config.yaml
activation: "gelu"
qk_norm: false
lr: 0.00108
beta1: 0.9
beta2: 0.95
dataset: "wikipedia_en"
MLP neurons of a small language model. Each row is named by its layer, matrix (down: output weights) and neuron, and shows model dimensions 0-127. Each number is 500 + 50 x the weight over its row's rms, rounded and kept within 0 to 999. Numbers have three digits each.
A block is one neuron, or neurons of one layer that tend to fire together. Before each block is what it responds to, as a language model described it from the Wikipedia text at the highest values.

Description: The final digit or character closing a long number, code or year, such as NRHP reference numbers, coordinates and table cells (8500008|7, 1960|s, 2021|–); sometimes "of" after a noun.
L5.down49:483464572439521526471512510447439505585542567569460491475469452516381529538498439506478479379558490496457541482456538580467543423523406535500433491404512543468518539498538440568484516513501552550551532514509466368486496505611554449550517526521533550555452502516479379449480567493523558448483555503444467478531537440439555535529491442542508618547522528507519535514456502437510443462495
L5.down73:521410493465446502521553548500555465500479478487487463444519443545471566482517426512489565448586518467424434505563434519478451509481551415563469580392551447488469538471524559417482547439475486531475531561414663449515552564485457519492504526541508550377505471497488530476517468499496593433499523447441429379517408590525522572559468482495510466519544433563425501481507523523516466503512
L5.down226:525594487555706500466413427496479513453614470504482495514528565431514411565492475507573508397584446594516502468502512454502505501434524535494542495594511568553454540602506447596510422546466495502565530488515418490558481472481468542535485462492511481476528573567523516441496528465495461552527531501517490630467482418458460450518451521499462558488469447470577510516427473500468408489557
L5.down260:449520444439497464486501517476520475559511497569424479464538389525404529421425475518426445509463519448525569457463513549542612579503457482500440507432533556518515516520501481497569518486459522541456560460403414430494427563445546523591566431420528554509514517482459422336560498558457431493514490495501504432449480496430588482406435424485466499543529560544447453550467524496497423555517
L5.down261:484545510494590519438407474456532509411524513451564549525544540490544459523502558610502589462481420493435574486453517423589449421482535501432478553483473506632406573550520544468517474490567587518537499517511512576515562508564505486503494517497546465531491469464514421533499525453574548605483545529490491551553562416502396501519499413546435459406475483423531632503432470455586491514394
L5.down350:469529489560547540521455450490495502504581447534552466458544477485412511523411533551539559390425489546580533460573500479549581488533467591467439527564475561508543496470507467475544486446516519474510531479576374531436471443459544525486423418530477492467564511538478451556500551424469489583487578535482467579506546554514478512503455516468440507591446582435537519510415473464468499469469
L5.down375:401415461461479460499511484386513510559396510512443498535509469500455532429458401480437474449448509449529495531647467445521550565431486461452421542405607516458460446500459455554509457493509559648480544505423475511429456601516537500640531513467470489534561550487418462453514458487474566493475579529485471468449478470497646580511516469455523492516560461542490496528533541556415400539543
L5.down488:534549551559564530436382450465463432429548389584561508551574447479531447586475514563512564491492463610545539513553506471579518490546571540509537437508480493558537520469505533451560477467496495429546407495636424559455500466533574453518487466518597465456508481498477479481474532443548423426559583490520477580500554535545413525444403456490425481478436596479485452539507394535535528486495
L5.down555:429450468455475597464526527575594506438407522442461565483460449576575552506475367488488467506525496496596560539633466524543494566521578445500492445467489459508506490463547455527511498510561482517444455529543461482501422519536488564530518537560431487449554567444499486510473501499572604469520570485463488404540451493419518570542478560531590483528392585492483460523422551461521490451446
L5.down709:509456499538622523424485562378571473500403416473498388556502369481380514621495487529516549357458526494496475475511532548526562552507476421485513495441528492610529522476530634441476482494577566570497483543486393457520489434483515481521458527564456534578521613472420488495513456525499428543480456502583486493423484518484537500551494499468451513491546605605445419514528519448398532487491
L5.down738:495593471463616549431466529495572459438439542497522495575539408534445464481525483559475549394464519506510541529667517477590564492518432547528497457465528519526524493537470611410468477466505518551464510548502368467492442572539569504583564512537447508478528523505512355451488534431555460532547545506504570486573471424478527586554440488573569528542482444482443527524467543475400461502418
L5.down840:464534423564633587491498477558586535494489431542574541538538476457462447567532500410503442470427512545546494532503535542496516500533498558478534588534506449425432445474444449504503523383512540540467521609517474530475544483518518556608586518527463506465476510539518452479506466406449482489521598563460517492603491459457448592503480460504485510521553546446495490464408488552529521431441
L5.down892:467502429469665490416542520447553547530525480530529437549536400487372480432509442503496471398542504490515512451655518502509610529507481581466460441427517479477502481526451524520509458510474562590469487512458375468520442581487552518629531483490465519546513537448426449498541533451490496558572529524485559479521510439480489592567410529587549519533521502535452482507445530511417380473496
L5.down903:505516409495529472494539479442535524488430525521448426533523456490408514436455457424470514455519537515406535524547471506475577494540531504510527590535597569401476474529467509520482520494502579531459616543432479474521528610483473516596413417513429483581555526578511445461533443499519454478606538489522554470519377516423585554488475497480528537413586476458486582494569442465398518552497
L5.down929:445515493462585507472507555374549559569464474511377425516560388468392557498515374488444450476552477550480576447618461529462543523492520482535483457458512530382497474572466481552492506529463605654472591505424408475467440599483495454590438459474518558568446572484453384435539541438492533520521543492409503432552410459476588573518497533504474534484599532454449521508487563492510472495494
L5.down984:427568433426639514448526561519581484578514514422431510513527462492451482413524519524551461452415542591482587474542467472481613543571582478519487438458471487427423455466504457549477520524453470577479442471461450410448394539535552493525455477455456508559502633507448530440520585503436417494516428544448523424472487490428534522471437514525469502482511544450502488500536557489431523520501

Description: The word of after nouns (House of, population of, total of, one of) and the pipe or opening-parenthesis separators between cells in numeric Wikipedia tables.
L4.down715:624417490472474502519523511532419549444493367508455498451526488537559515462490555488550512482535479446498337475505542532427496553529479461487472538474496468515583525575474579514562508553530455500588465488557619507581489509476461512431542473462613560463435471521505578593456498498558554507514439457471450425504546560525525498501535486497471528468350467521543484528485518530463538455512

Description: The opening piece of a longer word, such as mean(while), pro(let)arian or real(izing), and clause openers like that, there, where in "there were".
L4.down773:490505506440556463466459479513465482495572537357464513499537477527515513470462422641584572574512441543477528598472460522538505474440561605434481578532373551532490542476514528529531432449512544432469471434430574439526520518539548561414520552507482581536468479499482481476580426463484458515479504567492469440548502543493604480572566537464552514437537600514518555488505408492538498461518

Description: The word right after a comma, strongest on the country closing a place chain (Norfolk, England; Queensland, Australia), also and, which, also.
L4.down165:554567562546532485456545565591501562449515526465516571495570475415580432494447607531436569468428484538408473504471449520525361534522484565514529583537500526480524544462565559501549458480595483482533543512490449479417490550518568526452523514501501508454409556477501486447472520446466354519491561583474436402518567579521500454439487411470472471446432459548474504478475570566435553577545

Description: Last digit or piece that finishes a multi-token number, year or word, often in tables, e.g. 1993, #10001305, deploy-ment, or bar separators.
L4.down1004:542513469490596561452475522484557461538489463482555509405612407512528528452560511580420500419455513578473488439593484473585534569627569584556451548508452492526415531439449556536513504427544520488487452475581407490491426467496540549485515399510541512462456534500477464444484452557548562487552567471508479434577516558513485566485419479545512510507482459450472519512464482493483488525451

Description: The word of right after one (one of these, one of the most), weaker on other of phrases (some of, because of) and on digits in numbers and chemical formulas.
L6.down44:555470543504426434544573415483474515475492524469520401512588545439534458490513571553463541499518460513448435451487514502486498503472506477472465577450443533440535444454439474488499514541532492510531460442421444474450524519470549572552526567496443573459521439458480496530477547484531472398500495551504609537679543572421572508489534476505416533550436521536456522494504450467434514532466
L6.down753:434532487627540513530424424482542533454570419525590449546619497479510497535539556559514499492601452517571522435456443512437518418560505490486467468588451489500474506450464443517572565421460561480595515456554396519493492435475590498506435407476494450447516542547496515477487535561438407522531490492617399579500544520523534471523504489499490566508424578464526452497556498467460515526520
L6.down769:469554454511500438468507530605516503569482469496483527467512569519486482436340534486529469548573471426532507469510501496505561488436541517467529461545493519426565532447502525534550463530513496526486512521551486530490480548437413482373498493490589445528505494489522418465510513503535554409590515510515466440489530567475470414476518402584457506468574429497458431536563435499507472485533
L6.down1021:607518470466553573549475466450453514449475502558424434519585547546476498497529584451477463469557523457525455507538587450463456519554465525461527582442430607508538466536602469450492484425536427391559447494477507599460453529466571535509437536490417488480550461460441447513522513419475455580409534467495381513550500531470575482617522504543416471523448537458550483480491514436565546479448

Description: Mostly the word there opening an existential clause (there were, there is), often in census or demographic text; weaker hits are scattered unrelated word pieces.
L5.down23:506519520489533528504426456515440548494465490468492535450462449519548446408522488514573567524499462533549380539523532544589632500490506383524513484575586456522554456490534518464455495511497468544453498467491552415474514483499489427471565514456543509407538477524562493520538540455519528470561479588458484549599450510389368389490573571450488514510515398576463572491408553485608576501610
L5.down38:491497510459439522542530594564463565548485592543481429433525552489476487495532506477454525452533540621525446488516593461458512529448455498520415530557506476513456475512599445552486470556506493514433482509474486501461453545467584531593507465489464552601530438479443462490483482546577506482538455463560423466493519499428484539569527543533399607512498555483506517520536521447480515528439
L5.down55:449510507528572476547537467513487468498483420445410511405506618518487436563530412622547452580569452545508447544439490536536470485474595387519495551456515472540505416475569567493436471552474521500506489400600450447455495484524459546432471501496553579493531589462506607411554411434515458482570396563522522523464511415412470435521495493471428500420475508505495508467461424593547525494571
L5.down208:488467459591524551497481487550487565486488551428484560471513462390567593496453550529547487525453533558586533537467445483414482522401497539470518397499426515502554428461525493529484523495595481493549578453472505397496502530485428471511489524619450426518446501481430451455353438494486474525454446583569486530443530519452568650486513506580534467481570452577508606502486469492457474473554
L5.down229:464525465533490560487491527494528499602551576428570485519547505523563458433549528446488497508497509519439457477472471458616486526513496558532525512506538559540484514523488535558497483585564513561456561508623518338527560559621432516473508489488533514545540475435605524532548632522496597474541495485496529515484511480539575471553438542545526506485416544459449594485541473481518547468481
L5.down237:427579421481474535489505488513520504470505615408314488512569485399513430447518450544505530494573477512474474573510469473428576461498437412527592444551452497602523425553545438507422509492502612486400592514445502554467452479481470432432603514498445536453479467462542587509465498556482462510492468543560456551501389508477498567444473467540494493465584422533545511508507451476585478462564
L5.down245:501613470487550528470503497493520478583465571426536568447509444526514512409547522507504484554581569581500397532432492518596573638418494510575441359471500452559517475486493536478480507546502577523417571479557498493371489473485483548484489531473459469417491471478476521460448533478508582463543402407566492485562493502456459567559600570547440466448579441528507539512503512513627505455562
L5.down303:524491504519500589503434567511433544543530605397551489481519549496501564550503554524509592527493498544491475514560505499491515628495452514538480424425526509470456510527579432531498551471532629586451557561461466396515514425498488491542530476572525471481482460532472505531468479494570495465513533430529523495407488498473590625592472505542471504490570477469536616476466483487494475494479
L5.down324:448582489542595588503569413528503503496529549328410462431543550470513421510484486546520541560570447588472433564432524453499539458444514403470463388567538473597451482576530527501478479443456534526452504381520460428409467504490480504508593575441494575451525490440477548527440500527486564449590435577527478571495413450429495549472512511483499482499542485573552594479474492527553513467606
L5.down378:478522518484464540492433426499472475496470571478539443498497504532532431474633518522458499523523514484510448437565494500479495535564469573556500569482551519528497502548495477557472545491546502506453547507445523441545541478560505483537591387520549540493561431494570548459486604493520538510536507477453475420468407446404514457602485484519492518523447478502356525485485469462471499516436
L5.down423:409655550517504527497549436560484501511465480452436567458491547521562441423507449559536558629607544596432419540419543476548585504412476415556492491478474479548510480519496512539486422540481564550464589441553475456419503514539537570501552545509534546438518503472522515483435517523472486509538489487597501530534436493441507500506575514500461547480480485526563552516545449576596550495532
L5.down429:493539461484463538470497509452457478459540524533460535568520539568525518409526511493490577439562512492443528493426547419581581401518498507568575646518538456498470542462498519516478483569498536521467499502520488486446612507514568425460509496546571511460639539537529529519525522484507499538554474456472533528400433551511455482477498514505452550598488508446579495510548488450543535467493
L5.down449:485513482501611508435445532549511602495505459437580428512529484579423451490486517513541474459548557466530435483505510500551443421418575386507418483516518457437555469486489536512407561424531543492444452415500499512415381490507538524541438550511497438424438561446456471464490457458507540486534401529504476482504554524466419552513580439536420530507516534504445500521512482515509524454520
L5.down487:495553537488517532536436510511476508544492540480446461471470476503529522431524502582509515551540483573530386479528521512555528431499567464469588496526525497487542559525517541546435511532534452534469590426478548378529473543494431533530578496555437572439513505496561557444501567463543411510489454553493437606540470461374411445503536579520512560521533465590500605488481563462521560426607
L5.down575:396546468535549501595424475555518505562550466367374469461480543405521511355428502560492533535528518475512521513456548460508564417477503522459480464519397559567490518466490507402542481500485523509454593466473510471433516521529415507403565560463557446497446518457428446429428538557550436503459449479539497548508514495512511573512541562481551608588492417515527557497534381532513519497532
L5.down752:522591417558468556532532477544466504622555558435478521474517533513564485542417484475483541536524443470517410460547415511520507600450494441501545410449516526499539491493510479565476426556453567523518584517590476369573540519515368498599503445543495515475548479502580506549496498514456458454560493441507539461440464464493553428558455461492431465462556432480598582483462481480396433538468

Description: Mainly "such" (often in ", such as" after a list noun) and "there" in census phrasing like "there were"; weaker on table separators and mid-word pieces such as "l".
L6.down109:539462522489527547476549575486414558576534483608551421507455431534611471518529533566561570442415490566472456483509516455456496563496467438480565543533500552452514502459498479529415449472457481481515462580461432443504520516478505531528479530538496527444542391546567489483552459534459541548605529508504514439517556519490526487416474550521573550548469472468588548474404517514425486552506
L6.down660:458550488541518506560622500477490610515495425468465427450434500551512482513553482544537562583450437494455523412456581429510446495521554483423480532519449444409532492498476479442539405475439459488535508534443446442430475473440552548536503540485521478392593400558564539508575513519526525416529517471572549531527395476473547523367570493465562477557407502529626610520456498515471535546488
L6.down723:521502470422469474474526500410434546557551505549532433598465496499533575484555561505512505469433500442374453492474517467449488478470443471492490534443454538415549514481424488570401490532569556451514485544451469486560427437486502523535458480568405457474506453559545530509524412503424514535600521538434576406440547463415509502422415456563477474527465442468543551530459412452495502536410
L6.down891:445544542515501532445557489482493497552515504459473344467542450532605442592516479537540559534471454494471502445510435435466562433478545474416567517446516519502559433413439516566424440434413511460488469494467393456559581566510561509560504549526527534449549458537528520567537466417429571484602511519572429530477426586440473431464477488495483471504479497563576590510421463507495484572563

Description: Fires on the word that opens the next clause or phrase after a comma or similar break, such as and, but, then, he, or nationality words in bios (is an English).
L5.down85:524383442539526383514483506484503408547454489469449486537453639405534506534554479473463480599489584488450444497410473472523504436451465515569595549572519504394519626501563502452522524483431490449416483495578550513519465470549526532577468560516469497509480565450489500532525454575415485446540444537600538473498507520549547487468516532423535636507574580415423482479524416518462499564588
L5.down213:500474518475514398466547538495533383519534438553514362569491587461488478574509441377528521559510549578514532510608517471489534473552493541381444479508548499533518473498507517441474474497322546493500614512538471437548508436533424481517399453552485474464533463516492437499513534483533543465509508363599539579509501509604499547473527566503569572514498450542509488507479458524462464467552
L5.down243:477492488522454449534438504522459522449521520511560428491509522490454564438503488490482459470552555415616465471483562518543472551466469568488454472566557493530515459509560587529501531569431516473614555440450487455549415525502457468416425441517508501507482557447505465501523437415423501516421407484446465473632550516531569484542573477475385503445347489576399410492525458416471495473444
L5.down262:432444383508483477569412556501541486483463542431552534471462459572394542444583528522438492403549489464556525504465582458482513578426502431523415511346475478544456447516484476413503465524584552550482473575427478477499499475521503545494503493523573528475484599478532472524520565493463526471423587562475517459493484443580507539552522456552559539485472473573480491499439527416527538539463
L5.down285:585457615562456512439567537485504495579510431572516535469502494434550411495528460454533529468550515549422514529545489526465528565526484500463496468551414438554528481447507608585501521524498431500552532492641474476570515447496500393547463496464518450541407408534528510485464504450584460521602556474476523531430480490405490442499484438509533557457520452581432369556454497517485515481516
L5.down366:528495500479448492520442619540521565472532506525477545512514465449574440502477483531515560520514573525556448487474483509456563524579550542430519473443445535568489513518466459497508531418486550509571523466505470524472506474553522470543506554527536497486562506462523437448508506474458395511538531499520528485483524500529556465504568487511591551440493474491594517495384419479493415566409
L5.down417:462586529518541602516435533578529529477524417540586462499557480538453492511482566515479515457499421459440478444433493519528529639545404581503635534443448457560546426498503496455553486425566461516419415439561514532506583438509474455537478447505535442431517531550578408518437558401537514569475515502464475606535569493498445540548427507523462483511415575546529499511439472494513443523517
L5.down514:513514456563578482431411524440548492456555506453541416524568534488508489525557515545508499545469478525439503446583482552556563502588494644473561582481508492465442356447516465393543493468517519435410494484567497556447406497493510399522495514516493451495461535559517483535486540493573450502572551561551516527552532521582444579519472498566525479501545508431459475473440513490382423489436
L5.down522:577554587560574521517436444425456435486472443495527410511526537546546525524532443482510449549420532583557495509406454503523552526458532573391437533522436460653549553432460589600546463475535498520452517461573457570562486520413511518476480527513553535498461452529485475552553455422589436511512555474485534422526458489510512534486475535560496567443529578487588509504426541483491420406483
L5.down541:520484558490497453460586468444555526518585516531579498539564518559442454591505515534493447445521480544550512500440542491457425391481553524482472595579511484556451514469505533436496464437550507379445401445506534541491516544442566598518473522489484547596479503459482489450515486486503586556517529526462458479445516476565536535477478501451517577516426559470430511509538484586457446499443
L5.down621:439515597492476416499404538470449491483513451464511550407507413500444485496558494506446491520609583430377593544460519426452558524411500515459560509422542485453503499412548544672487491514463529476526532479591479536471498486512506560492564558527576451580513470539436451434500529529597501431482569570428441477515540550469513521476514478484563423410496542447550469496482533435485505488487
L5.down708:609488456537499513442519545497568519482509515590590534451491493552613510475522523501532446446522451474546451431547474539499507519527485598550635541515531495522594411498494487532490566518523507413571576531510477503608513578587469502456452532516514479521544513571562416523556514455404390427441523463446458507535562561585531542605601525471441461417465527526508552502469436545507501497485
L5.down868:450525410545555521456506415439529486439520546404461543382420565540538476424487447564506448515535416531487441509395476500598470441431604452469599496539475482578452461447574621519486468498463520526428523420559437482436519540517523518457498508500539513471479556483569558467560483478404455486481417494526548482534529513474479502561587524503486498491559473470583525496550433549549555477572
L5.down958:567603519518536519429428507490509492446579429509573404542560567484550426604388533575531524498510462504385522446443427557543494465493418469459600536599413470498496516382558568581533556518532519460512489491546499519477448479547512416500515492501517534508521480507562397496437493466540401578565578568478428526557489623414472446495427464503411504596480515451511485491457416580494511473491
L5.down1006:500534504498434480448466464509528500492506638523498499498484489423483437499560431510540490464600483537538513602502429556510527591498419493488647453490490497656529410437534586519464535495557581469423548544520447525555560456476498551470482531490451516475428522491548550568522456458402553571416513451557505491501554536570578552591448500513527423468571517433542526516553487559529459557541
L5.down1023:564517472414503471402551500483505485489524510582586512445486488511509569506492523466531469487576478618508513439490456451508527529450532454478528544504527549612569528430496546467520433462596499431398546493542514439521546528530480657563559489565598532557530519462537522441568520571455586516521537549450405529540509510523564458514481527481495543455502504507544582516560482558549551452532

Description: Conjunctions and adverbs opening a new clause after a comma, usually sharing the earlier subject, such as and, but, then, eventually, also.
L6.down497:483500552518466559401463423499481452480504525461494413546484499528475616463516538477504465446466520490422537491512473481563472443475511536469585464502504360559516373418513511508477427479514456536393550442463551519444506473485523489523468483572447559573528528516490436450494541546570491512565470493527516514466480481528518527487510507487549444479514581495508533583501501550501475473517
L6.down799:434475530614464476534540510457470488482487539429431462500516519532522444431484447489524486504507564520520496585500516565401504448506537441441549569500494525481497481462422514489519529496419457461465519487547519603557483482514510498424457446521584443538422452496435600529562536482513591506444556519463486543477438483440472493550539593545513582528505604523466482470589495516466534463439
L6.down962:529461531561523495548418573419537458513537421519470444508502548404487472480561492489480563570516502500504519504452452485476506509406484483526488514641505508504457445439503505578463494527510502431501569430588569483507452557459494508535488486429407456460433522484553436487530513542467535499526454522643477482494582539510514552530442554576516462488464483499412525508555622488414461509458
L6.down1000:488522561461492489492400486533499465625525434474488428454547493480473514521588486444533542624425573478543441469438530540510572526424586572388504499462435378504444399455581476490501540506570492536494516422529376536526470530496557540541558502512420446554421586504572553499475529494501503506444468552486506479520537498561547483513512606484566498514385511438481506511515508487520466562502

Description: Last digit token of multi-digit numbers such as years, coordinates, codes and registrations, e.g. 196|9, 201|6, 94.29944|4.
L6.down446:452522474564542473421498472464472508491582418533527485551533448457517416532515504520495489445559487549550551467511483536482454517431466459517505512611545521508470574539508513515616548531458624482583470464504389534539472478487520430493477388502555496512412403562502358506646521498476589531564531589498406584448523529490435478571471564462482550493502595492436469606513492518476539487477
L6.down730:486596468477595462445500488453489526518545542454407470475471541506472459501473499541517525383500541560495489440587568484490543584503471530421493527574515533444465526529470484557481523480506604545500517563444449395516462602450519454510479499477470521562502611517502461480570581477504477544543543541456508493536501444458523511543445492507491508556511501416460657483473468501522545588477
L6.down747:462507525557581506467474549452499462607489379561567478447527455456507421524466511536432481442546497543588488473571512536483547522480490492507498568481471535524556570466495467520573543507518495470515430486462441488497447463487590418488390443427528493530555508445456496558533562448458486586508540517488468550496539472526477424545463465579414493478507636421436508533445525507488574556471
L6.down936:577588474534592456461400431418518445447524418533463472426544522496470475528489516543487539467468459657502566467543486439468513494515504575483518556545493573592483517526477521516574509498542582496536553469518361506578510487518533454514464448520504508533528455524476433507533549422505534582550541548498484588512523469526496507547450493500447554487428497399443564559468448569462506493532

Description: Mainly "of" after one, some, or a number ("one of the", "54 of the 179 seats"); more weakly "and", "&", and "of" joining names or titles.
L5.down106:486546425496488425495451523570545472448550503534614428498510542434444487554433446489455514545496511514450518512579596468442635476514523470398591438572518500520450499478531510459495497579336491434477571465460463484566547483419486501537495559509522504528468523523412549393574516496433409480547522519476554440447411385519500530484542407476550601497606546539584457508507457472485542414524
L5.down152:517454453456453448580511509491521521532500462541483404521384514570513476447482399555476462496550502559474406591485512509373521594476557456531542555546534590495452536560556456565501548503509475503413454492448513476573527470473507494470468545510537491471566428496515578565504505511469539420512480500442626518559404479520601577498556581459403599406477459478621448501524535481548430444516
L5.down160:596435425516472522479487513562530486469571572453543462518503473498504453502445411535506558445504426465484411556418607494419444539493460539476499476477532503597543576539446496512459461465492536492553478472538471597469567502550495421447558481476544421432465478570494522493461528468453569544535528485527567517522601545489434475453435484465523490480610532598487363478533532593491560547467
L5.down196:516547432561537585477462496352456482501533399565523427513647512494522442575472495551505485377506591626546570472538454539562474489605485524521506601642446512460519516499467512476563497470589460396434537469589427566533545514504461459439487445483531526506506504499481446425541486482519476541567523487501563555530599601455437511426488478548444494490441590490456498531510406435520540434442
L5.down263:427561455486526593411502473336565490557534623582443438517511586513470589407448484513518445489545495490493508510478372522547528471445502557480531614555490512467522390482529408466515429459524420469359529558538572522463492515510509443462467623464460456602530556497543460592457561547526442518537511506565576483525535480534483513488476500542503523510484484519396546453482513519478460500463
L5.down274:472496475520495467558431428587556614518487557513503476579515487541613555472496519490382382455505587491465611564489522533441517461421542514512426622451519479520466504519528398479497527477486564412488470518509601514534495474527524493498513524484483442541549461521530507530503483510459462413530533508465615485522495507498521532586514588547512508423497506571518469519610418430465557574494
L5.down278:508499481509542458470395460489554434502520459463479421502536420456559467593507437544488620432522514544495478484500573455438515389455502517448481555469543531511449502504510521575494535531380562574486530472466408541589565584558478475609543499437507504472444523532499575569513493521420427542576485556466554506533492543559548434536484477502525520412521522464582608506603419457474525498458
L5.down369:572483448539460462449488439422486409528503489458496451422541520548605547471462503583499500529489459564432509475557433497580534548458532462577454558525488541562488483480480480492518503599485533558547504538453496579444585489501479445541511525441494590487414470460476449453516493525586471505402539476483419460466599562500332563484479555519472515514477510443436544532405388426507437561505
L5.down410:508423539589480484514428396588494537551417470452475490531509548434541536540529439479477424500518564561552505483542520476524521391389541425513560461505487512526476569529476485452491549551385531439490500531542557456593547553463591528493561604509404469427494460491388489531460484457540384456471455511447528486520452499482517456519508555486583546441579479568609461503481455447504475594514
L5.down456:487450486577544515479470490549537570539473461446475415603478542391475525508505497407522548480440508522527421552472506537502469584422536437540572470466453515687462450515475525507536521567522537484518470537532500439577555412423587519560551498543413438558433513425462474537495500566516428503498493539471520530533537559530487502526528580426495493412485500450454430487467491515450565492535
L5.down595:525475375514489523549472527528565557541459505524464481524610644543560607446457490464442491496474503501600549655487473519474498538456568435554492604494459487546506452483467456463503546533500497366472498571505571464473497532517554440483526501473472429438575598461551533519479545535503443439534484561467611468518429492508470601550481442504496381526500436470500474486468464549512570494509
L5.down740:508553489592551490493488489439484432517478450449506371531511442569555477526401533500541531468495539606511540546450418586451427556494562515480419536527559540546522647541473533487550506516465506465407505507413468448514601429499541505520514507491513567535507397526529449502530504534448498497462571676526461513546468611519456502514475514559512519492473514496462444490522555501529510475478
L5.down744:447513473430539411445452555457537460452428429514608549557522512503509501501462590537500485479507585520403564480460478507521571471507460584529549579474530583502567527509501531465505475444501466448387495473468557463551443504574570529528449505438582457470431478505527448580480569446491600439364440492491453517470518465584532557504464388553546433489474410538565535486529501511576460525481
L5.down789:437425559416491487547509464493522461520461533416545494542446450539499523522541433574510479574503578445518564601520460491454522495512512495478464576533565471577548552560461471493474595487455471501560518520504555422424455539500513439515381435435464492440452474543536422502512538508464522449503561508442565495502499555484571559588504455553583544522460414543545371501479558417545444463468
L5.down941:540489373555499513455479487468503467562541490528543470444504511466526499458546522537489542487521430616577420461426466459430505531516499550490553507488556472440473479496450463511511481583495529577455581565476460485500527559484485511467553411506493465524463553410493554447482505517440529514545419459519546497507486551570373523520518543558474610458574537490413570498493521486474574399538
L5.down945:549380466483505521407510585501519499546513603558472526464472421550503485567433498535420504512547507502470518493524565531497536433434539470494446451568533533539402489540517470490475481630339573495481500484470467516529559459463434567521526441473565537630420513514428513560481473474530558467597486512423499561505477495534471537483507513491523628491555435445478507475608466493447522430502